Weights of a small GPT-style language model, trained from scratch on English Wikipedia.
Size: 12 layers, width 192, MLP 512 SwiGLU, 7.87M parameters.
Training: a variant of Muon for these matrices, 109M tokens, 5812 steps.
MLP neurons of a small language model. Each row is named by its layer, matrix (down: output weights) and neuron, and shows model dimensions 112-175. Each number is 200 + 40 x the weight over its row's rms, rounded and kept within 0 to 999. A neuron's up and down rows have the sign that makes its largest values positive.
A block is one neuron, or neurons of one layer that tend to fire together. After each block is what it responds to, as a language model described it from the Wikipedia text at the highest values.

L7.down99,195,204,247,174,213,231,251,196,362,191,215,210,123,197,205,214,183,232,251,217,234,230,237,225,105,179,238,260,209,268,202,206,234,167,201,181,181,207,192,239,248,181,178,189,246,224,224,201,172,189,163,239,250,176,202,187,254,198,131,210,180,218,171,143
Responds to: Verb-introducing to/modals

L3.down37,165,216,202,154,156,234,238,227,162,171,216,152,219,155,37,165,217,165,188,209,278,175,162,133,161,209,203,224,277,261,150,206,123,209,135,145,171,215,212,220,200,216,218,170,227,180,223,192,234,175,172,187,234,190,234,165,143,186,273,217,162,195,229,219
L3.down52,209,175,218,182,249,145,227,187,126,182,214,186,189,253,322,206,158,198,270,172,231,255,268,206,259,240,199,237,164,206,238,202,224,223,203,186,189,217,212,276,248,211,214,201,201,257,185,202,209,190,174,194,175,229,149,117,157,182,139,183,146,177,161,186
L3.down70,262,197,247,129,191,138,194,150,262,199,247,197,191,187,249,147,193,188,272,236,179,241,258,188,194,323,188,222,152,198,179,209,270,249,208,261,181,218,227,226,186,240,245,226,246,239,202,152,179,207,282,199,196,190,181,172,216,281,198,206,171,208,310,172
L3.down93,278,224,212,125,184,248,157,102,237,155,202,180,231,206,90,105,188,215,195,235,279,202,233,227,264,213,238,203,196,234,175,223,129,202,160,212,156,259,236,270,193,201,203,205,200,237,226,231,185,126,113,158,142,199,193,190,276,213,246,171,214,166,221,180
L3.down171,194,206,202,196,158,193,131,165,105,228,182,202,221,224,209,191,208,204,183,167,131,196,174,173,215,161,197,197,251,245,119,216,118,187,184,226,152,209,249,186,255,212,159,258,171,202,134,197,192,179,224,143,223,159,168,246,170,175,196,223,236,159,179,181
L3.down189,163,191,195,248,189,177,207,262,374,165,161,165,205,235,219,250,210,184,193,145,187,158,190,221,245,157,255,199,212,210,164,212,181,296,214,200,248,255,209,237,193,132,159,143,181,250,168,180,204,138,289,171,248,215,237,261,208,209,241,124,216,226,203,183
L3.down205,179,209,198,215,196,300,229,129,199,264,183,199,238,193,226,188,310,210,199,206,215,143,211,244,197,231,158,224,190,150,280,184,186,187,257,219,200,196,235,175,131,266,155,220,201,204,167,214,216,173,239,158,157,232,246,233,288,254,172,218,141,280,220,173
L3.down210,185,264,246,213,220,170,168,133,347,246,167,230,249,204,257,193,246,246,225,185,126,173,207,214,205,241,222,206,204,162,236,199,216,230,193,240,229,210,180,219,243,177,152,178,184,198,147,238,191,237,175,137,169,190,207,172,255,182,291,211,210,194,214,159
L3.down216,170,205,203,184,145,263,205,193,260,174,246,156,216,282,220,213,177,217,196,245,179,212,241,192,187,199,171,176,195,231,267,155,239,247,178,180,198,233,171,228,293,207,187,182,263,158,232,199,248,220,187,181,178,258,204,178,252,222,234,254,166,198,239,210
L3.down253,169,207,221,251,180,203,224,138,196,207,192,213,193,208,226,182,202,217,179,189,198,160,173,166,157,197,163,140,184,169,191,239,154,211,186,260,240,226,242,153,165,280,246,218,189,253,268,178,248,161,213,158,241,239,228,204,117,192,161,159,132,193,192,223
L3.down275,181,269,143,181,158,179,175,175,347,203,237,159,172,224,250,231,225,176,150,156,281,150,218,115,251,159,225,184,201,205,175,195,190,164,220,131,170,160,232,240,153,184,158,212,179,202,204,163,264,169,217,162,277,205,213,118,236,192,253,199,204,198,252,245
L3.down290,220,199,200,207,185,202,216,220,330,191,197,161,187,201,284,237,202,279,227,151,270,214,192,215,181,153,131,253,248,195,239,208,265,171,221,258,270,217,167,174,245,219,173,261,187,132,218,160,216,177,209,253,185,252,195,160,182,215,182,199,211,217,118,238
L3.down325,240,195,159,208,176,200,306,157,175,121,205,184,172,139,165,239,219,181,219,146,215,205,151,181,193,239,109,206,209,218,184,193,229,133,167,173,180,188,135,130,148,270,207,260,173,127,205,219,260,209,150,188,196,174,212,235,227,182,150,240,210,169,227,172
L3.down367,207,209,181,202,245,159,195,193,238,206,227,145,189,250,240,191,192,171,219,161,242,181,132,193,212,248,200,177,216,139,234,269,218,220,236,171,132,237,169,256,217,201,201,192,148,234,246,221,292,266,219,228,280,124,191,276,201,166,117,211,217,182,122,223
L3.down398,193,213,257,256,234,203,172,193,136,230,230,207,192,168,136,223,200,223,195,207,207,124,215,165,257,162,275,179,175,269,157,173,267,263,183,169,262,189,216,147,136,138,174,261,184,228,209,194,210,157,240,263,217,204,152,216,218,208,241,265,189,162,162,171
L3.down421,188,177,217,200,169,189,203,112,101,232,251,214,186,203,265,140,210,207,220,199,228,126,220,256,196,177,181,221,181,217,209,197,184,243,173,191,196,186,207,196,247,171,213,159,108,282,184,190,99,231,188,228,174,231,191,177,181,167,286,148,245,271,200,237
Responds to: Existential "there" and "both"

L8.down107,236,148,227,269,146,178,174,204,216,255,269,190,146,189,204,199,166,263,179,242,164,207,227,160,224,150,187,181,162,140,162,217,246,181,255,272,153,183,255,225,263,209,270,215,229,232,188,149,221,181,178,192,186,172,194,200,239,195,236,230,262,125,201,200
L8.down186,209,185,241,148,189,107,216,246,156,211,262,177,157,168,157,156,270,225,170,230,197,278,237,201,194,171,211,182,201,216,207,218,200,212,275,270,231,171,228,213,223,257,247,157,178,180,186,222,231,187,151,288,201,205,103,172,174,239,230,174,187,172,259,131
L8.down319,208,139,247,143,217,177,190,171,117,183,226,207,235,203,153,181,229,132,193,236,190,215,200,220,173,200,204,204,251,212,224,164,185,225,224,166,135,214,167,259,223,194,196,203,228,229,228,228,180,208,134,242,222,196,171,210,165,175,187,288,205,246,186,225
L8.down430,154,196,193,219,227,151,218,170,315,235,145,222,203,189,172,149,153,156,253,191,183,177,204,228,209,141,142,289,196,198,238,182,201,170,216,246,127,150,195,178,224,194,183,187,196,240,187,210,285,182,141,216,168,272,185,195,185,152,271,288,192,278,248,233
Responds to: Clause-opening function words

L3.down88,248,158,244,218,211,229,148,230,213,247,193,190,264,212,182,208,253,200,247,275,218,168,182,131,257,145,139,156,214,145,206,175,196,151,175,127,159,222,172,225,127,209,179,201,219,231,208,242,223,154,206,191,231,163,197,87,232,195,234,214,144,228,182,215
L3.down152,234,222,192,227,174,246,195,99,361,117,188,221,143,212,132,198,192,148,240,204,179,199,168,271,215,213,204,176,156,248,157,150,178,193,269,268,183,213,244,218,224,194,224,198,168,249,140,181,273,177,198,169,255,187,181,159,174,213,180,177,157,189,267,159
L3.down164,180,205,262,242,142,162,234,233,228,171,190,238,260,137,133,209,222,210,198,195,120,230,119,138,174,141,160,162,137,200,236,207,208,243,138,151,158,171,174,186,201,181,184,135,224,253,184,285,225,191,204,211,202,307,187,125,166,230,215,269,252,224,242,259
L3.down181,173,171,196,192,237,205,171,229,453,185,186,230,142,211,162,216,196,228,228,209,209,237,201,224,176,170,165,201,182,216,140,161,214,139,187,232,202,147,208,241,196,239,162,176,115,221,233,217,229,242,212,236,208,232,145,259,169,190,325,198,198,203,193,195
L3.down218,174,226,157,218,127,207,170,208,352,211,316,177,168,176,248,164,209,208,221,292,230,130,204,198,187,173,221,212,259,191,167,206,207,244,178,210,225,201,226,190,222,216,238,172,202,198,245,177,136,159,258,264,277,238,259,201,233,245,267,217,152,239,198,225
L3.down226,272,187,155,186,137,136,208,248,350,184,249,170,216,267,232,208,216,191,201,198,113,214,154,168,203,171,178,193,213,153,231,164,200,187,218,231,204,158,206,175,156,240,186,160,213,186,234,191,154,145,145,182,210,182,164,259,235,165,127,192,223,173,185,225
L3.down298,245,174,293,182,225,204,180,204,376,191,210,209,232,177,188,214,169,184,246,165,173,206,198,163,231,196,211,181,204,217,196,222,193,218,147,195,200,170,184,299,111,148,198,174,173,197,185,148,193,158,182,171,163,166,226,276,196,202,265,188,213,195,226,223
L3.down333,209,226,137,180,174,209,133,200,335,200,247,290,174,132,202,196,170,216,208,201,194,230,206,208,159,207,206,172,243,178,176,206,189,195,168,164,215,240,129,248,167,214,212,165,196,225,168,241,120,270,174,238,231,232,245,305,220,171,203,251,109,204,185,217
L3.down340,216,168,194,151,197,242,258,174,207,170,283,239,173,218,145,139,194,144,185,171,177,173,180,192,169,206,244,198,177,161,147,217,155,203,192,145,241,201,180,147,245,177,190,242,158,182,224,245,206,197,144,196,244,178,228,130,150,178,179,193,213,172,196,109
L3.down341,173,134,230,238,193,208,170,178,73,202,189,172,201,238,187,218,162,219,170,196,193,239,211,208,254,201,233,213,160,246,258,212,264,232,148,201,201,153,232,251,255,226,255,148,189,202,220,193,183,222,227,156,235,243,131,268,188,210,305,203,215,227,181,245
L3.down368,258,202,158,212,131,159,144,217,210,189,211,226,224,180,221,247,181,189,289,137,189,201,211,168,191,185,238,218,231,279,200,170,214,241,221,192,257,216,227,167,269,139,241,63,197,174,211,210,193,223,187,183,177,167,238,211,208,176,169,169,180,228,209,215
L3.down381,186,235,244,190,224,177,224,219,189,210,241,246,261,288,176,160,138,234,203,279,255,189,190,234,234,230,251,185,185,156,205,219,252,171,202,246,153,221,247,207,189,231,264,193,122,174,245,133,207,273,229,226,104,214,153,264,302,146,168,232,128,147,139,222
L3.down422,210,222,132,204,145,221,182,253,259,275,259,208,182,195,124,186,234,201,194,226,234,274,221,233,133,190,202,227,194,215,185,137,152,209,210,135,169,200,191,213,172,213,245,222,212,164,209,127,195,230,94,274,211,304,207,136,135,203,213,90,130,235,142,268
L3.down425,232,196,129,226,241,223,194,167,193,211,123,195,140,197,282,277,187,261,217,277,275,194,222,173,201,200,147,286,193,167,198,158,148,320,233,213,240,232,228,200,194,157,189,253,242,195,239,209,155,304,118,222,197,179,197,228,151,201,207,206,194,202,170,221
L3.down438,219,246,183,174,265,82,248,210,218,171,132,211,208,249,171,227,201,232,215,212,256,203,261,261,204,118,179,233,175,158,198,189,272,204,156,195,249,256,179,264,203,192,175,163,78,216,175,221,187,166,165,275,238,225,196,271,193,197,193,177,181,210,238,213
L3.down489,238,227,199,249,156,175,238,125,374,203,151,194,172,163,244,213,150,270,199,128,183,186,204,156,175,196,248,192,162,166,170,205,207,188,203,175,219,153,205,199,198,227,266,212,266,162,271,254,251,182,209,194,259,103,194,194,143,282,208,180,165,124,162,212
Responds to: First-name final fragment

L8.down29,175,189,198,202,213,158,195,195,292,221,186,144,175,220,124,227,199,173,170,152,254,145,200,184,187,215,225,163,187,191,191,300,202,150,242,268,203,259,139,198,296,126,232,149,252,254,165,156,220,232,261,140,269,220,232,247,184,253,209,115,211,212,221,166
L8.down98,231,223,156,243,164,165,180,133,242,209,167,218,183,186,212,150,238,199,252,178,172,188,203,200,251,254,227,171,208,218,167,202,167,177,237,207,186,239,234,242,156,220,231,187,228,201,224,243,185,272,214,176,181,145,156,181,207,251,281,153,175,147,196,190
L8.down356,194,170,214,191,115,180,239,212,130,270,145,170,163,205,103,243,324,207,126,194,258,155,232,235,238,196,168,261,196,118,246,216,229,177,260,193,242,206,248,152,287,190,207,186,197,283,137,235,209,110,227,177,137,159,168,120,255,151,201,127,203,206,143,198
L8.down397,201,180,199,220,214,157,170,225,21,185,176,218,178,250,167,279,202,231,166,237,147,155,290,211,200,179,128,219,226,267,194,234,217,175,197,225,206,203,230,260,249,225,228,183,209,148,222,245,171,202,174,171,210,259,212,203,176,237,253,202,254,163,194,169
Responds to: End of subject name

L7.down410,194,252,191,198,180,165,166,195,208,128,269,221,221,168,283,224,231,230,197,176,153,168,164,219,201,245,143,197,274,186,202,213,166,202,193,188,186,194,155,211,204,180,206,188,194,225,188,184,216,199,146,159,261,187,202,302,138,179,132,211,173,203,207,215
Responds to: Name-completing word pieces

L3.down34,203,245,180,246,268,245,218,235,111,249,155,227,237,219,223,218,210,171,190,201,198,160,164,195,206,213,271,196,167,153,240,171,241,206,167,204,162,157,200,283,246,325,221,280,186,275,131,200,157,176,223,214,190,157,191,216,272,181,226,180,160,260,163,221
L3.down130,206,253,153,174,174,78,140,221,184,172,161,205,207,148,258,149,129,260,211,130,195,194,295,153,211,140,249,176,166,214,189,216,232,196,178,196,237,197,246,213,161,122,192,173,202,254,250,253,162,188,223,239,212,107,179,175,162,207,120,165,241,229,191,153
L3.down176,161,176,238,263,145,239,107,273,126,202,187,235,219,121,163,180,261,237,214,204,155,169,244,192,169,249,178,198,225,193,141,234,151,206,185,172,159,205,154,216,241,214,238,184,181,196,209,153,150,179,242,199,191,194,122,227,242,190,199,161,171,174,255,197
L3.down186,215,259,223,219,154,255,188,169,263,261,221,179,195,218,233,194,268,170,197,170,201,188,127,236,169,143,243,206,153,255,196,250,182,199,184,251,283,139,194,172,174,201,181,141,204,224,123,250,209,196,212,214,159,214,145,152,178,158,125,193,234,184,199,247
L3.down191,196,225,206,231,142,189,191,193,256,190,193,193,277,193,185,158,267,208,175,198,179,199,202,133,203,192,224,209,107,119,160,147,238,173,169,197,255,187,179,122,216,179,201,191,175,119,239,197,190,169,197,159,275,164,146,188,286,271,236,215,181,263,272,215
L3.down277,218,278,191,158,170,175,209,267,184,237,228,127,199,243,202,209,226,155,237,252,141,249,252,166,284,134,155,235,189,185,195,172,216,217,147,145,120,222,164,177,221,222,263,264,207,202,200,229,138,160,257,210,256,215,181,171,152,144,187,155,223,202,216,259
L3.down278,218,185,222,171,173,185,200,147,228,210,203,236,218,230,198,223,209,179,186,146,133,142,151,178,152,145,181,246,148,168,171,192,152,240,194,251,190,172,187,170,138,151,244,186,222,185,180,223,148,224,149,234,180,157,175,151,251,210,262,214,165,196,151,190
L3.down296,181,180,162,209,196,151,236,234,94,122,162,158,214,192,119,266,169,173,192,192,221,292,210,204,237,218,183,233,175,229,157,206,274,310,180,254,268,215,198,137,193,305,180,186,192,161,155,201,209,196,195,130,261,187,131,197,142,238,202,203,192,229,234,144
L3.down318,241,166,182,239,207,281,210,241,140,178,166,160,153,213,167,169,234,150,225,160,110,189,174,207,180,247,254,247,230,187,167,140,283,211,212,189,235,144,183,266,173,219,161,234,161,248,178,216,242,125,161,201,263,107,226,204,255,128,198,155,210,241,161,242
L3.down365,234,211,162,195,209,232,205,230,139,224,130,202,235,246,238,149,164,187,272,190,276,169,146,209,125,164,209,181,217,159,244,178,199,182,195,173,241,161,184,180,239,205,162,120,179,240,173,137,236,262,182,220,214,124,155,171,246,193,230,220,175,183,229,121
L3.down384,218,271,112,239,189,105,226,256,265,204,142,198,298,200,230,234,277,187,145,197,195,230,136,252,246,163,203,190,225,184,216,239,166,315,202,198,173,106,205,122,188,199,229,180,159,181,195,162,204,122,171,210,146,161,176,201,202,210,163,203,161,215,209,153
L3.down411,233,202,144,234,188,188,232,155,225,142,183,218,289,219,218,153,248,174,253,173,153,156,181,197,175,202,123,214,192,205,270,238,192,192,168,214,208,207,214,137,234,219,219,132,181,234,266,217,210,149,261,207,223,169,257,158,179,211,138,127,182,125,185,242
L3.down429,161,155,189,172,218,233,176,197,232,226,243,253,178,183,256,227,208,197,257,253,181,226,158,181,222,166,188,252,161,204,140,222,157,183,192,194,207,214,249,242,266,196,197,246,160,189,230,265,231,188,180,164,234,235,204,210,122,196,245,180,161,232,195,242
L3.down452,235,202,224,239,252,218,237,204,173,68,285,198,197,207,201,210,158,229,196,250,161,238,152,182,176,180,226,165,200,110,278,133,148,167,181,159,209,238,119,147,228,213,169,218,167,185,276,240,139,169,208,167,161,210,221,168,223,215,166,168,213,141,194,201
L3.down466,80,189,215,183,245,256,229,126,71,176,246,229,180,215,191,172,226,215,207,184,209,270,171,203,148,133,217,157,207,214,195,263,230,130,187,208,196,227,238,171,174,125,177,207,235,176,223,223,223,201,204,191,270,166,267,114,171,262,166,190,243,242,214,195
L3.down482,242,210,211,201,190,246,149,217,178,221,151,253,188,175,270,233,146,248,161,190,225,234,134,168,200,228,141,130,204,214,194,248,168,210,261,194,153,172,255,298,256,224,217,117,214,240,147,241,178,241,234,184,185,213,226,149,109,230,220,183,210,205,232,177
Responds to: Infobox units and word-internal pieces

L8.down15,220,256,258,179,199,200,167,106,225,209,162,180,172,227,158,167,229,186,179,201,135,197,262,164,282,220,254,189,208,180,169,204,173,223,241,228,216,245,162,187,210,147,276,244,243,201,148,206,190,183,184,235,231,223,192,245,233,205,148,227,219,284,188,235
L8.down104,285,264,103,150,194,242,227,147,142,138,209,202,251,191,260,199,175,256,228,168,138,267,258,159,171,190,276,216,210,211,196,230,241,230,164,178,182,189,151,260,233,169,238,114,245,194,271,183,217,199,214,161,185,173,162,235,167,175,139,211,192,233,177,232
L8.down262,145,176,213,147,149,175,217,193,288,190,171,252,140,196,154,214,160,148,166,157,183,204,202,142,131,222,195,180,151,178,206,217,206,189,256,186,219,169,237,157,224,259,299,196,248,279,259,201,196,242,87,233,227,233,205,175,253,185,149,203,247,184,216,263
L8.down353,182,200,167,187,245,160,287,163,147,206,184,121,200,200,198,202,157,209,189,207,130,202,237,152,128,137,154,148,178,226,204,196,190,136,116,248,129,239,184,229,257,264,238,209,181,223,243,164,171,184,146,163,190,177,152,226,200,211,207,190,217,214,233,191
Responds to: Before an upcoming verb

L7.down37,157,211,169,144,142,298,153,184,76,199,267,194,166,281,150,223,182,284,227,193,155,220,189,203,234,184,203,146,221,226,164,166,147,176,205,183,146,211,166,236,190,167,218,163,293,163,297,167,134,228,183,199,158,154,204,204,182,150,165,205,199,206,127,207
Responds to: Existential "there" and quantities

L8.down31,226,215,200,264,257,167,215,204,84,166,180,237,229,221,202,219,243,189,150,204,166,265,278,203,136,254,197,237,228,270,155,198,190,232,226,235,181,221,188,190,192,157,193,197,178,161,204,162,148,180,232,288,164,183,212,183,223,255,205,177,224,219,213,282
L8.down116,218,239,246,153,131,217,232,206,201,105,192,211,183,109,175,118,185,189,154,277,247,232,193,246,193,192,181,177,228,145,254,195,159,246,224,187,240,255,168,221,200,133,191,286,253,209,176,159,162,175,258,205,217,221,178,210,187,285,186,130,174,188,207,265
L8.down292,223,171,230,180,220,172,174,209,241,165,210,169,240,206,243,203,184,219,140,186,197,150,171,242,90,153,236,205,178,192,208,165,261,187,244,178,120,244,201,301,243,130,179,163,216,180,217,229,176,142,255,276,224,210,152,214,211,166,219,208,144,205,237,236
L8.down462,227,186,158,134,225,148,176,215,89,191,221,172,233,214,143,230,165,200,154,161,201,241,219,175,163,180,170,173,172,143,158,259,249,194,134,200,231,249,251,232,216,248,236,196,212,169,180,187,191,162,173,196,191,246,186,211,195,235,188,237,202,218,240,243
Responds to: Mid-word subword pieces

L3.down51,169,248,230,199,209,176,226,229,318,183,236,150,143,147,235,247,156,268,200,236,216,204,190,228,124,95,229,259,162,223,214,239,227,174,192,179,171,177,190,155,196,215,202,116,261,184,265,155,198,210,209,192,215,215,210,213,228,218,196,198,168,157,226,138
L3.down72,201,186,244,84,208,200,232,256,194,202,136,206,190,258,286,226,146,283,235,204,244,195,194,192,126,263,282,186,222,253,216,134,238,231,195,189,188,147,211,172,180,221,213,200,255,232,223,202,188,180,187,173,149,204,105,306,188,213,176,245,222,220,153,166
L3.down123,154,163,160,183,143,101,221,209,239,302,248,168,138,245,216,267,202,173,249,202,194,248,268,87,198,238,217,227,296,229,193,211,164,209,196,209,201,253,194,220,235,195,280,201,258,183,184,236,196,286,143,231,178,223,207,136,142,241,162,197,208,207,177,196
L3.down145,185,173,194,192,206,188,192,166,237,228,248,154,159,198,260,181,110,165,179,221,193,194,272,190,182,224,211,193,189,153,204,187,140,212,171,211,257,151,253,197,204,186,189,190,230,223,245,170,162,190,103,217,155,243,199,198,210,209,189,190,250,126,215,135
L3.down154,175,238,218,149,271,218,144,159,167,227,286,192,175,272,153,227,140,200,156,255,157,189,168,176,190,206,174,234,192,159,197,176,244,181,225,199,220,212,244,278,230,170,195,169,169,146,220,183,134,219,116,197,281,267,208,175,168,162,170,179,249,227,143,196
L3.down208,206,223,239,247,198,202,182,118,264,233,258,191,210,194,171,170,184,260,244,228,223,132,252,241,239,219,193,230,163,210,196,265,149,217,128,168,206,250,185,198,232,207,183,197,196,273,219,245,201,234,194,241,214,263,140,214,208,247,190,265,215,244,197,184
L3.down241,232,124,270,189,165,184,262,236,235,246,215,221,243,182,131,189,237,215,172,251,148,234,208,245,223,237,170,226,251,158,187,178,253,195,209,170,204,167,215,178,178,144,226,172,227,224,155,230,183,224,200,141,253,149,303,204,237,152,197,180,223,141,127,212
L3.down307,227,198,202,220,275,206,125,234,318,270,202,195,155,210,161,205,211,282,196,188,219,238,231,178,192,175,192,227,188,181,163,208,205,224,219,255,143,247,249,195,290,178,196,232,200,277,217,243,212,293,142,163,201,206,168,243,239,142,229,196,247,233,202,207
L3.down311,200,210,193,200,254,170,270,149,201,230,168,203,172,209,182,243,194,287,110,249,180,208,234,192,86,213,223,225,191,206,159,133,190,204,205,188,234,253,242,198,294,177,244,251,227,270,278,184,166,196,208,159,170,189,234,129,245,200,56,181,190,227,211,210
L3.down370,198,190,237,161,199,149,159,225,218,217,210,245,208,229,26,267,232,246,160,155,254,196,157,153,196,293,187,113,233,228,197,143,176,170,229,216,160,192,213,264,143,198,166,180,159,194,209,200,153,157,252,186,159,93,239,177,211,185,114,160,260,140,152,249
L3.down397,157,209,195,167,155,283,183,212,278,200,193,167,235,269,144,161,181,252,185,223,201,146,141,198,171,149,223,260,125,205,211,229,224,245,217,167,192,212,199,174,236,231,226,179,214,210,195,207,203,148,223,268,238,181,156,130,234,166,237,164,255,173,219,284
L3.down399,199,155,141,189,224,176,190,163,236,198,188,151,194,155,197,196,150,274,138,181,159,155,217,258,201,224,209,169,186,183,123,199,224,213,228,142,145,273,214,265,208,208,206,159,201,264,248,217,181,233,221,178,299,153,248,244,203,183,208,180,80,211,168,186
L3.down408,133,205,213,240,217,222,189,182,236,213,221,176,139,269,190,239,211,211,166,167,128,192,197,170,154,217,206,190,212,194,247,177,173,205,205,152,193,196,245,216,186,232,129,231,123,148,159,152,202,249,231,266,172,184,277,168,161,224,188,198,209,119,181,250
L3.down426,145,242,136,154,277,193,162,219,83,179,242,212,193,217,214,210,192,186,173,231,278,212,186,167,231,215,200,176,177,184,154,237,279,188,157,253,191,149,232,188,296,187,241,199,189,204,173,200,230,194,231,190,190,266,175,164,193,243,251,246,134,186,161,206
L3.down434,203,221,175,212,216,188,213,160,289,151,241,197,239,220,142,149,233,272,263,131,201,197,174,176,164,160,175,215,153,227,179,201,207,160,188,184,167,139,180,209,167,185,167,92,304,212,258,172,188,173,149,180,223,218,239,230,238,144,158,154,175,170,106,85
L3.down457,200,175,225,174,165,251,225,181,226,173,123,215,233,212,305,228,176,168,163,212,210,192,162,228,189,164,186,196,215,208,174,203,159,263,182,186,155,240,133,142,230,190,233,125,297,169,115,219,197,175,162,238,209,230,154,194,204,240,225,190,152,185,231,192
Responds to: Contractions, negation and adverbs